Part of a small language model's weights.
Size: 8 layers, width 768, 12 heads of 64, vocabulary 50257, 91.4M parameters.
Architecture: LayerNorm before each block, learned positions, biases, tied embeddings.
Training: a variant of Muon for these matrices, 971M tokens, 4239 steps.
MLP neurons of a small language model. Each row is named by its layer, matrix (down: output weights) and neuron, and shows model dimensions 0-255. Each number is 500 + 25 x the weight over its row's rms, rounded and kept within 0 to 999. Numbers have three digits each.
A block is one neuron, or neurons of one layer that tend to fire together. Before each block is what it responds to, as a language model described it from the Wikipedia text at the highest values.

Description: Word-piece fragments and prepositions in medical and scientific terms, e.g. phen(otype), diarrhoe(a), died of, suffered from; also fragments of foreign titles and table cells.
L4.down1012:497505451541524521554511537553498494460480535499508512532513469510574476474546544519508519443483458494537475487504505480477510509442476542518526543421506499485507497512493520487473499510485540522535500542520493468482533494559484469478530523481516496508507481472541464468542520465552478494451509485526513476498469509475481467492523507497477512560470509533487507498477499476530545478505551511497536504493495513472442487518500481497462472475457539491492506490504454531487505498509486532515475491503474526516526537489557520499517515478485519535507519454474544533493505496544504489521468510540516477475479495512511567505518524500519477459487475504503500504516507482508483490517498532520512489489489473476495499485461484480476497500490492526510528497457540499528497464510511
L4.down2598:478472497521493469522510465517515498509503516519506529541516501499507551512448486479499498479504443496483507499506474451509502513455499519513496527461514522541487511531469454482506487509487473519493467486523515464459503447550538499469506511518498496496496500499507476526492515479481477488540476499499453509468517499476533521504527478500503524538481510484508517482518502507522488488520496518571504540523510510541490487484488512547503531514443498541530534490420458460524572529537508550485520529524494478532510509506532492455468492451536489535502490521515502545487542534488516519537473505533513501471487488520505499551516529490496477493499500486481466486469514523474502510499470576503463471518504494528465517519498473471520519492511476470467500523478479503496488517542540

Description: Past participles and adjectives that start a modifying or predicate phrase and expect a following preposition, such as taken from, enrolled in, popular in, such as.
L4.down1084:475487521455497427524541491499466494489477489469519475498511527469504529457501510522517527520476482538537481490506457506504502496477452488514540516526495511502509464521512501474481487494502490463546490481517492480503533484507498556547475475518499572493490499468493525498519473540537498444492503525487467493538489485527492507529502477513497476494494500526500494472503513500531493502523496526486463466514509511532469487497511489492548511507491508494502493519492463502468476486482539481511458504466472560477463480510483486437478496483502481462483502496523499535485495514482509491505486532525486496515480523442525491483501510484484514517538493531468538529525502510468502497516495445457501524496547481494527491508513506470462484501502501483470508520495481477531504475517503
L4.down1258:500529490529494505515541498514534471474487444486491471532487488474498506480521496501499502465512480520479529550489508506491518521481518512520531514487503542441480481500486521525460514524522513454510477516494472504461491485541499512510525493532540476491524516462496505496504493479522493482522497539512462547535483522504507508502510507490547503467523495528481517526501488514482500518540492469488514536466514480494467563513536497511460507492421457503472443503470506509479490499443478533524533460518543537525486471509522492483489508493474470527507469500538494447525449532512522511504494519467477455493472538441483517472467520487506454513541506479533516558492506474474505507470531491497520516495453513509517508512483491516451555533479527535505516545486539479531484500499476

Description: Words describing physical place, terrain or structure in geographic and architectural descriptions, such as slopes, river, above sea level, platform, ft, off.
L2.down36:523515542512488514490514519498468506497481498510540468469515474476508460529498500523478497482534517485504453496483518481503539482548481525485484525463527484474449504506464512464508511503508529527498505480504533475498513518551465533477517555479498519499499503503493520480518508469503520495481493529495485478500502500484504453507487484459538516507474503484543499553522484521436491470487476500512528500520523475475472523455481436471468502471528480559490524489552489561464481548521461484535490491511489510508503512522519510502524500515475489510535472507536476534511477493523499520514482478505520512515480522491446496491500514495495481477485501521499478458499496489502520509546538540457482509474472485469508480463449509496488501508470502515511492522477463494491528490519528
L2.down344:519499487505529496503480520510547520485515503514492519490489503475500478506521490468479485512472480485490547516507480509496444527488525504508507521475497482532487514531510502535520451502515501470508488482512524549495496538529463522456520499496487515523510504447491462495477511492491488480498506456510488522490498515535539501450497500532500484553491458515444526435490496485541480499451543526491430456493455509442455481488489566524513523491484545438465509505447525507526505455417504505511556478555494505492485464499502522491523493480518491498478559472512487491497514549502474514556494515540482542484497509470467505498547478458504490542503480456566520480483550509514513456458497508459499465515522522494460487490491490472513486523500479499490482534497460520533489497494495
L2.down1679:542516523525553503518529535477496538462496495524431535480444502490501490467525487458444501516471441486506538501507474459500455509492483477488536487493522488467473485490485496475481514494488501485515493506526540570551483473505520460514519480517501557464494514491451483537512484514469494465471507498469518481479479551517508538517512461535489504506477496482482472498503524484540540473458508557456484487473453474454467502462480556513503501511505522468536505479503470463533475473462527487494506490490479515506492476504498534461513505488543502570492547491505480527464474507508441485512502508536492481498478508485495520516516493511499547450498456480524526538515526521526494445482491462547477478496524497497495530524479493492467498548525524501510512515531471508526530481502477
L2.down2654:542513522543491524542516537495470487521524476508477474460500504555487458509521549473495468476491519482429490464462511495515467509476502504478505523509498479479506495486467525437489500496492475485506486506474484507474465530457503487483526507494479524498470501514473470538545438473547483498498491493469603492455462491527514498470512449532527500492542540506481514566494523451476525469502529480479501534496515522463465467496504526499513480467503483516518542468524477512502481506466489506517448449503487479504512491473491512507502468511476512545489478536521508519508491471476467489480502478500513508487452508518480520513488533535498522471485517474514504533516514480519525525488517549500533539491475491519484554528506482544490524506503483530518504544490492531509507515464484

Description: Final token or word piece completing a proper name or noun phrase, usually in running prose before a verb or comma, e.g. caesia, Irwin County, Curbishley.
L4.down992:548475463452499453519527494458535508494548455537472501476490447508499481462468511470528513541486499470547529515498518489500526485490507509519516515494498540510498471507495512479493555515488497469500482463478476504470514470489566520484552493486533527496436484482516494541437495466524491489508498491485465562494497507498465541499516485510502503503524487519498520520517521500530525469469498487470495506506556490457501536467527497499480518459504497488507501494556497529506484548514497482515489495464528537471502566465493494506505525490489496511497526496506484504494513520482514517453503503490492508501544495513506474493485459479553448516559485455482528492447479458524535486486504447521499516524501481515530503519499514523513533506479502466510487476525508452494491481490497
L4.down1595:527543504486474464466533512462508519487530465463549482488458493504509475482502518478503509553475496485513498521498483504499547491497484498500503528512469499479490472476502501490494513483456509475529525498446507481460532482521533449483520469509483549480505490477493537535522526516512507469491503474489535498472498498515458535527496492491499479526495498533502504516497512525517530478481481509455529523467507487519502499533501480501517483480515518480499486489534519503488462492545518478543489488513493521485516534490500481491530535491504522516490473485487477458482534503511488488495501472518489543516532498501489473526523483497492415517515494500482508510463475453512540471463484481503491513470489468484504481526536523515525471520502492496495522511506500540492532473503482

Description: The last token of a sentence's subject noun phrase, just before its main verb, often ending a compound or modifier, as in girl, Fontaine, play.
L5.down112:521490491517478498505479517521525492528474481468488467463491498534516500478528491519524492467512466506586451500497494490484491479444489505506511525468506539511522506532486514499544515479513522499469530477475476488528576470511482536476519474497510521534537505518502488556491472419528493499479487522511466559491492520474490480501500499514472491498472469490489520502500465492495531481470496476524526522538462457453503491484487552497527502505490507457498508539514502512523484502502493489482481491494484498502500490459510483519530513519439479503484538501523484498461490507497529483529489540520464533544527485494504490531477452506484503519500490514456502491479492468497491464526512468486471510531506481521477476453532453480503513493478563485503549526537504509489471538518492
L5.down321:499516512485501501535483487498538526511484480496484511442442440528502473476524527545504486489543480483516509484494497511490503516475494514496522532492549533489475497457511505536520502489537489518478493472493504558480508542567527470504536535487511501487517472473518507503484525491505503442497510545458461483483503476498553483480478501456510490482491497480510499496467507489492515531469569501474499522517499492488517480502439523474520472527496509479467471494478512505569495459508495492486498480469530509498488542492455529500514518504482455519497509500517545467502482489482482517491481460485462519487492534494524521514507492498487485499489520523464494481494537499482513520507516469497521502531515476565509495455488531524508524500485539524486449475529528515527523492500525
L5.down1570:502516506524494520520497520497466511493470507489503570491506474526514505489491521507504515524502493449502476514520485486506524522500469477510558517496511512544502497508483489524539497518504509504509513555487455474548516475511542456515502538463526471519514481495516520489497507500468505474477454531538497543528504477516467503500507480522479473507539527494468507526506503488499472489496468484492542491492533529493502476537485447475530499517433524505493492498500493524493511484511487529501497503530522496506506519473488495503481528481499494529501486441513540531532474444495471484534485490510494459496487459446511484480511498510475498465521514468488477507463474512505557478470496529489504504520530519538523508468477491536530505507491479484507496484503470486476502482485533
L5.down1964:531471516487505548540488516516501490529494534506479496491512531507471519502487507479491517532512489471542545519420498508477504522450517511502521535495542518517527507469492492520479490456523478497511517500437500557498528523541478507489489494490491499491475498493497537519479523525478466510502494500516504532497525461442531462469486482497504468492481480442464508518505542480462504544529468532500492549537518469524505514534491496532496484558509484549510490503540546500531526474512494487533447529505529478575553511473509479500487469481502486507506555487493514552490507499551490508496491481488490469507489484506524492496480464544503508465479559488524476515453523506512513512481498500491494482497521553541526514511492508517506497475488485516482483552487514492508565496519509
L5.down2040:507507471478510524517471527491484500483503480521495488496482498504460477519509496487481475536504475464493503496512499505518488491489509465515507478489508534513466471501527507553539496511455501503528517508503524499518509517486515479523502533503533530511499542505471510511465551480484482486467490459533473504469479490464473580513496526440486505477523493468513489465480497487520474505509520464527510509515488487497494513521473544500516500465476481515495485521499533456546531486517514534468484521491470526481559545481434528496477500471466522522485531508467527544520502524527457523490506482520506531551460491505516516451529477496499537514492507515501464549470488522498512505500498479558532479474527499472537535461501519496538524497488483507476490496506510497460500477491499
L5.down2114:475502536454518534479510480491519517507469512502455464512484482513416485501469436512497449501466463502504486495486503536531467491493489485487458525525484469507485505426497500506493493464530488507501502511483529467508508516461479493505534479489460472525453497503473520504492510520495496507516506486491503474451507500499476546457479517503469543516479506497472535488545527484507511555489472485523503543502498473527520495538477501498497474442501473513535520536502496475479509499486493481520475509484491539517507531508477524490523490507464531453494468479520460521501518524492487494502532519498462535528498527438517456511528495474505472563562515512501510513503517505518500481532476531499521469492502513509568503526534469476506517520488482482475461515531538545484487508451464
L5.down2485:501484534510536525519508532486522515507504503482488534481551492503420499497478541490501478492494472508492507480530506485500494523487492492484466569521477494501510540489533484454499520490496502509493498497502522508477467495518509482522485481494511467502468483482496501546501485544492525527470499511492487457457469490517486478478486525527497490518517490496494518489523543542527503538508514492505464543529492502507530512546522475514526484480534481498511522492503522490509512533491492488492458479433488494523585499497496460512506500491503475436445502463485492511491481515530508476536498457507473532559548515480501489461521497494492483526529478520516496485491509501518495512485529483482523456490499533496513530528473486479512491491465499520524471499556501502486479524527497
L5.down2552:536493511441491512498497459493514515513472500494524496457490530540498490473500529542475452495480508508523546544473525453448485498502520496492507468467494494499499513524498507497542512500513433489477445527492492473475469514521501485493506465484483505481477505499519480473492501459474454473501525529486523499496541493470484498514467461492514498493515491516500504521474517481505503495514440520484499524515482508453530483480504479541531506507488488502513493487507517479555554521506531454490528533494518505504535519507496495504446520513458526506481505488450520511506460528439509482487528543502542517541513458509523475495496460518488483451465544485510504502474510531511524549536473519498482490468469484513580488477493526522489518516473457542507496516499483489523537487519520

Description: Last token of a sentence's subject noun phrase, often a name's final word piece, just before its verb: Stark·er escaped, two junior officers were, PrRP·R is.
L2.down162:529533501459508527517495486546492513500456494470472502523470525474444542484479507545513479512486440477504504484509542554489452495513459465497507495530478507522524499490507461492520506467577499520536511522479496539488487468521545500498497565471469511487525517476561471480472514481451470502538522497452512495540478486520499549485464535492483514506500528519479497477512534477525507520446471490545444542477512522517484489536498526479519503483486492525504540503531463474524535518519497526509495479525473498484474465504492485518518527588439485476522494502553487537467508480468505532522545478470543493480482501487536486484493486499470494513526494502462489498474477522508500552499513484498517492502524547495526494515500470452520532481497493515487502460468464489503489442513490
L2.down1014:483500490505510514553527516510519478476499554483463463481542512530500498463481471476489528492495559504475515490509518477509479495484489510483486495510506487490525479532476520497520470503497454492514504480523522477502506502459483492508517494487519489498508484509567505512515524478484481484476504539526493506476513469500494537523465495509520508516497472507485491523537488532513476526509510540497521533529494499512483453493483492495506475503481453487468477489531485499507475471504515493490497477494569507493501504485493431553504464506485507428501485500472492525471494494581494484499496469496462536502484522496489499514477459526493475484535479503492532512483461468491507520493511503544484505492520494470482483494554450417508477471476515453491499507498519526501515507514528
L2.down1474:520515466493515577455520532518530533494473504482471486505493494503519532469474482540460518495490498448471526513472504533525446534489466514479470503478458479484529508509494570525527524481506476522506509547520509500468501488528521531507487497511496508495497461512536485524499505469480437483492477504505496480518457492467492501550534483490516494532475524466501479470488507505454497511518503473509489483500536511487539506490501514515484524507460465516515476489525463498494495525473446545460513517533503522502499483465511515518466485523510495503519547487526495496477499504509440507539506506535469485526486507413507523531485487491460479496497540518465441520471519495535528550460480513514471461523501456515481504481488465489499521507491489472450516498533509472490451547555451
L2.down1897:444495533511485500478525506483524489510522500467429508495499524492463478498524506476514476481473523478464496491493487519556487515477549491504502490482493509460480533484491513508519504512547509467519511498468476513546498499561525502475521515490478555510507496508496566484481458480502519503483514495480493535514536490477494546514519530514490513530483517530483485486484512458513506478471496515466504498538533492462567513583524460465494475479476485518489505510456496492451483469503512503535540519491473499512478541517506507495458470522539511485484518498489524499492486529501444520501500524480488459497536532502488505492514462475481477494455524492475486533505515503526555511481539502516511498478527460484533556530467509491513502483501504479480544492492532499505437468533469

Description: Tokens inside descriptions of illness, injury or treatment (knee injury, died of prostate cancer, suffered from), and, more weakly, inside education passages (graduated from, studied at, alma mater).
L5.down734:529497470475490485494517480484451509502503517508534482505486494534486504475492510475497503510505525459504488491500512484520454496471464478497494506524529510532461476481516465429484499458494474480511470486545493463518499500508476451479508499490518504513528509455533488491523515447488486543483512466535472484495478485467510469501525473506456513484577521471475526525476499500472510459556518489496500506527493517506529517542483490532480528482511464463481519516518486517487512493496489521516490494531471474492455499517431538490505508471499484510533504527492477479481500532502478554511527517504529491544518471481543470509493469498485515480506490516472496458548548507520459522531496528515489475505485528504463462472541510477515499486481532509538467539453532527527505466479477
L5.down745:511490482495453542520510533482483485500528502559487451490510493484539489496476515543512542509484522481500475490520489499479497540488533556544487505504495471490467508464526434494552520489511489505495517508468483488478469494554524494514448529487468511471544493551470508489489485529503510537544478459530447477482481512490517522480540486477525508498499542491483490474486493540479503500527514536473473486504514481492514495494510552541492508509472513472515523503488521512498501501523463475469527479495492548505494467488541512503490513516517513519522481460451499482474507471496453431463495542473485498492440521484518502519482520488482487528487518500463485500485484451535482500498484514515474512538548485520478529518493452492495486475492488524462471473512474500514498532497559
L5.down891:514480470484521488518580537489484490502480478492513492556530476467496513503498507502473525510516501493551480535510491500529480527506483467516487517523453494497486570527519469478446522478491531467511498541494505489501461472520490474454475534528483510491473481472546462485508498535505514485478484469480495487483507519534502482477487514510497511508513511511503497417524542463509529531466523498498515482517487522455499503499506511528484530522453494501511516531467455549551534505466519505524512500513513489466497488570475490492526496497472517475527511551553487511497551499525478543501492483536488482546485459522493547486477497498535503514467493518453487464515503480515486488496502509483470501478481487462515495530521492502502527537498503505498452477493480485504479565478461
L5.down1120:472508473499498509440547513510515457506509510508543498487524543536512475482524496516505508478513468454493496551466501467482449529461500472479490468466465496489482507507549489538497516484501466523477470506530526514507490529491497477502472489488487516460514501487470558503503487471465449515499521470462492496499505507480544475499476502503514460493529448470485486464499504512501523501447480492532521513485493541506473546487488497504489500499532450505484463514506496498450494531462449470467504444525497465493453558512565486524491513488522495550483511523499497464522491504524486499516514481531502502519469513500456506522481552510500545528520527515535516543505523471469535479534497521420511517465503482521539477495508498492483505458493504467500496508499504509455558498505470
L5.down1254:475471524512439448466517467578476486529482486489498448502454502492480507500515517530500497464515517491475529484452484468519515472517469501519498522554501484517530503523486462486517498492528499459526519508500491487541491523477510506461529512470509504495489486502514545556515505513471534524500466478480504502527461485502512472473467486515504559489487525515495486488500538469500475489467456509536490485458508502508477476489520466545515544531471529482511498517470487499505504500480515494505519496494496474527475511525456543454526504460538552502502502447472500452508482440472488470483533519524495518535535511466509533466521503510518467541524519513494524552519521472494519510530530504497515476483541502477487496504526487514506512507526545499493498465507566526508496486509502
L5.down2277:474490513515510474471575501520499483513449515520515482485500574490546489496483541473532485505550511459529489475518478521482526502459501511520532493468504508478519498457483468506469519462479487496538498507501517531495469491542513526487487538509508494537490484491535451490494505494523465461508494482532436477456430572515504477478517521471476510511519488497458496512521507506548493492514524495468461483480481519517530504526470528508507502470473535501478519532457490495538538506517473529483501517510548537495492527491462532510500528509481520490517495481516489454533508493547486501477515515562525457484473482491515533449504516491535550436495481548508505527526486523515543505504488474426502478488506518532488503480467532543510478463493554495494477495469483532517491500526519
L5.down2483:513477514489520512541518553523548474490444489501525516546469481531498463465512531468473502491522428509546503434502512432545515520483468466493487484500502495468498476496505521493479527491531504494533526510484554511489505515450524475438469558485514481491439438500516526507521514492479470481453500456506481517513452517553548476466505497482442509504537546504458497486479523489496546520499521516495484533482483512510500502506513509518458495527452448428514495507547470499490510484519509490526513505507484518498493510496451527489487537498527519506499476494504506480505491477554506527494503497503507501453507518535498558531510530484534502508470528537509527472509513508520520510489490504521491489510467487533482535513479474488506519538505493515503505510512496482503515554529514
L5.down2650:478533496513467504483504507504484476494500491560524509487526517537548492492495518515496527503504525498526511516545490507496524542479505524483493490502491482485486500490479508505495533523449509543503481504488508494533478493450498512510512535456469528493502491497498475479511507535492489493485522539496509504504510439557504474496484509511491538561547555481493486537516509510511501506465526494511523455488480489498515471526519509469531496505461524432528498501493488515495502541513479466514500525538487536521490490542470474541522517490513447482489524478495508481463528486500472521485487518488486505517509525469527537484550486494501497506475460478449537502513507508527475505507516492489529465552490454486469449491514539540500477459477512460470491465496478488493482523488505

Description: Content words in scientific, especially biochemical, prose, strongest on receptor after a molecule name (glutamate receptors, hormone receptor), plus serotonin, porphyria, reactions; weakly scattered elsewhere.
L2.down1353:488505507521489512499537517492510517480484513503499543493527497503547459522463517525509546508484447456533532464506501506524474524452455487512543501530473477485535502515499460524527525464474495471542496500533528480511492488502469496497543496522497451529473490492498473505505505485488488530536520496465502470487506515447522517527515472515501505536461530499458507509509504507511540541499493521525527516464507521527517481463488474507457466469502510476475538551514498473481499502519488504495470492516498485504512542489446515462469508433476512535509482493468515519522551489508494479507515469520489448464480485515532509488457519536484513431480514517513488520518506485500499501514519522494486483517505494512448525495532479514471535499466549506509503518512448478521471509519513
L2.down1777:487505518542483497482511549474520500431507488432547502504514490451497515474526505521501513491473483447497456519471451506494440465499562504459517497507491513463492468489517475515492492471520529452491501512475504481553488489568508500499478488537510500504529507473480429476500523479487502478495533492464519497507541470459494486500477475515515491511493479513508486460471492478479523486494511502551501497494523497545474522505475474488502508469489497508478555476522496541527517482488493445483462512479544479481496510493494559501505496522493508514505512515448460514461488513520433470523493454459530498477492516499533528493516521469524530448516473470460495506540513488511468483487527508505514484482521509512488518483469526514511453500502492549491517478489465485469495506518515
L2.down2618:489554497530476501504506497466521494477483463482489505490492468460501497551512519477481506527464512541464459464516519482510509505463523504437517500547499516484478504482493556496513536525498522478534466497470493496447478499512504510486516498473520508465470503504468492522465511493503558505499499459510467542531456525502491507491553467511445537527476486505496527541525471495502493481512536517517498536510507489487492437478511529483515457466519497488497521490494477518543456482476475514489536500502465508504515526482521508542502488432491516476533498533528465479493497474463490461431526502452443447498535467455503516499503500469505511540480520426510534528525476510537540486464475457474503506437514458465527517482494491519502527495470467522484486490490494503492479480516481
L2.down2640:474483478505470489483483504523505465477506480544509496488480503501479483470455539521480527483496497482471530518494539486498503476504532476522477491509547466497488497548477479484507496518486496486538467503551500525476573505493461490511553483487481537489447486527504490463541518488456482499518513471495458508491520579483493496566497439524515495539504499530499488527534515517497513504502497499475490504503532503498501477491481512581462514500485531535499488490503509474491538517530483480500472501548516525530489542568479492483486519469530501509491450481508512502479504505509480472479526513501518439521479556527473516517514465463558479492495496479464437444513465540485532480504505513519496503516469523526447549492467519517526497528495502495496518524503491487546509497484491

Description: Past participles right after is/was/are in descriptive passives, especially location and agent phrases: is crossed by, was designed to, is located at. Weaker on spatial words like western, just, almost.
L5.down924:531489470474469511558524523536498515472456527512544518517474522488474502492473548486528488494487512443480489531530520458482484500470459506472539503518518520498516525492508471503499516488555486491520497509528457490479487499494483517502478500501525537507496506472478419485503465473477497521521504536486486553520491464503517559449489487512546520495511518508478471497532517493494469510494452481453495457461488500510490491504507517481510478487513501511475490506491480521499469519482496512479528494479509536483482474496477484498512492533496492481479507481533544481464503524500498538524486518476489506540512513436519442467512475458518498498496432483520496524563477522511503486509508453551537505455456516531461489504481463515461504492482524502483485505486509500496470508482525
L5.down1077:457522497512508473524502530525463496496471475512471492487507497487488522492513482524531506531498511524504499499526467504537510498501515542523508426514533462526460488497478519467492497480520502491512468518475470476520502469518541515484494491538476533469481505506462507515523471490512505498480490446481511527471516506527474523502485456534519467471512484477504488522494510516530460483443497510476478487490480500474484487463590511496492530502477491493459495493533455506475535493518514501451461504556519472504571492503474562498520489502518490480488565495520485490498510516555472536522519559525557484521526473514482466489485526499513561526474529475486546548513544473497520474544497530514469509479510473484502468516471529502497515522469516491505485502509497513492514559540504
L5.down1160:549520545449489500527491511475487531473504501521483558519535491456496494490482477474485507479501486498475502511467447476537510528513531459520512500451518496460487469496505503466521505464481503504533532493520509516488470489504441517507527475538495518489529498508518490512501531485489486476494498457490514487512485519480544540519463436508475455520537465515574493506480484488529498515487514539499520482510471485466470528475502523486510526481492535478458542493505468499532521479458496521516500522506487486517512498500471477468501521521474486493539505520524471514498484517540467517520492508476463465508473510503492466487496502500547505517489471473505536500492505499527512511469533501509516518528501517488536554560529524484486487501505532473524458518550500497479559463533507
L5.down1176:500546477566486480530503521467494503509467510525513488489513450476510449489482496514466506507458467495498496482528492533455487455467500521511520493489500494535489475427495471503501527501484491532518524504463493582515484493537492512452492565488546495518529534483488476527526494506520530529531498535537479482469503507551507503542458458513465482495535474489481523486481515532470511524512507516480479471508506493444528524477544514534498518517545501510501511489534522436510543511484478540481470488507494516498523472509542530468464453465540479527539489506467510497503509513481494453477510449567511518529475496468475526503473511479484515500534502485458514545522536505500509504498459481467550510540490516501515476487509496509504490515512495468502498516508478505495508513490532
L5.down1269:470502496504480494575507503519498481466506482573520515491503491486433489475499487504505508517469515535508512500502468520550445528469546502540480502520503500528499503515512490495572474495512530528503478553493497517519525541554521497484498512508485495491496482524476526503511527536534464467513502529491508509547500497502480472498497465490487494528517498517517533467542463491486519531475515480453487503515514512474476478482527513493475548514497504457520533501482518496510479477508508496513526505525463503499520477474530493499478525497504483495526514507513465529522486502512459500532459506455468480517478528561531509484530480486504501535543516467486518486505507497502512506489467493525491541490479498509499534458519519496450484496463518487460454539522495463520500485502512
L5.down1351:504504481510487495514497526472521514451462489539488515494515475540446533458457492500490490491465517511481462494532511480512509508502532507499446480520519473502493533486507501468434500457480481549444489535469524470538514502490500489504493472532491541493499524482503544481504476497544510520506480505490409500512575498454484442531515565491497546499450490483471559506475478476510546496469523488510511501507502451541496440510492469523491499507513522499530469520518470510527535534521531529475535503509469521481511494509532539514529504549488479488508518493508505532505526499506481530517491497524443485516523491510437556500518512481507481486491511501491505459512521511506504539476502478485493485533495482522499489498509482458476491475465551487540507496489526516512493482500502
L5.down1966:506487513477494443492528520512526528523474490502541497494481504531519514494494496516480515510410483521500525531483501513542523490491486492492485502521490506453492509504506510478486525477528526515505487497524494529484488520488501516497493469520512488454479503495502480487461509497521504445501512490515484534510462477478475541486527533517478522495503466516494483505480478483445507490509521545480502483495526513534526506525525491511517501499493518521462487509473498520481507459512522483500489521515492588491484505490487476518486502494492499527455505522505493518469438552515471509520472540519479494489486496463510510462474503489514533549537491503519508503492525465475518512509482474490540483565518547514461475500461478484454525484469474503494525559541487493531470501520491
L5.down2136:505513494507541467515529487477487525456498514523467530505551485470465467514511515523482505498508508491494462510508493482486502495496530501530509515516511500530515492461446493483468505486502487511539496474449518523506440499512459495557521516463480473516502534521477463499525500490491577504512571462503499513497502495524502448492474501515519483479494504529512457500502499515467509463471477506496504535496509463477481469508505504496513529512526476503507532495462511496496504508509489500473463504486494537440513543556548533501485523525516459443525475457491495495457473509519473527462491524472518519530523550440504540517530492491485520468520508520548487522482487460453465491478499469483498509502532530508516472498481585493520499509532493495482452502491562465515510466505503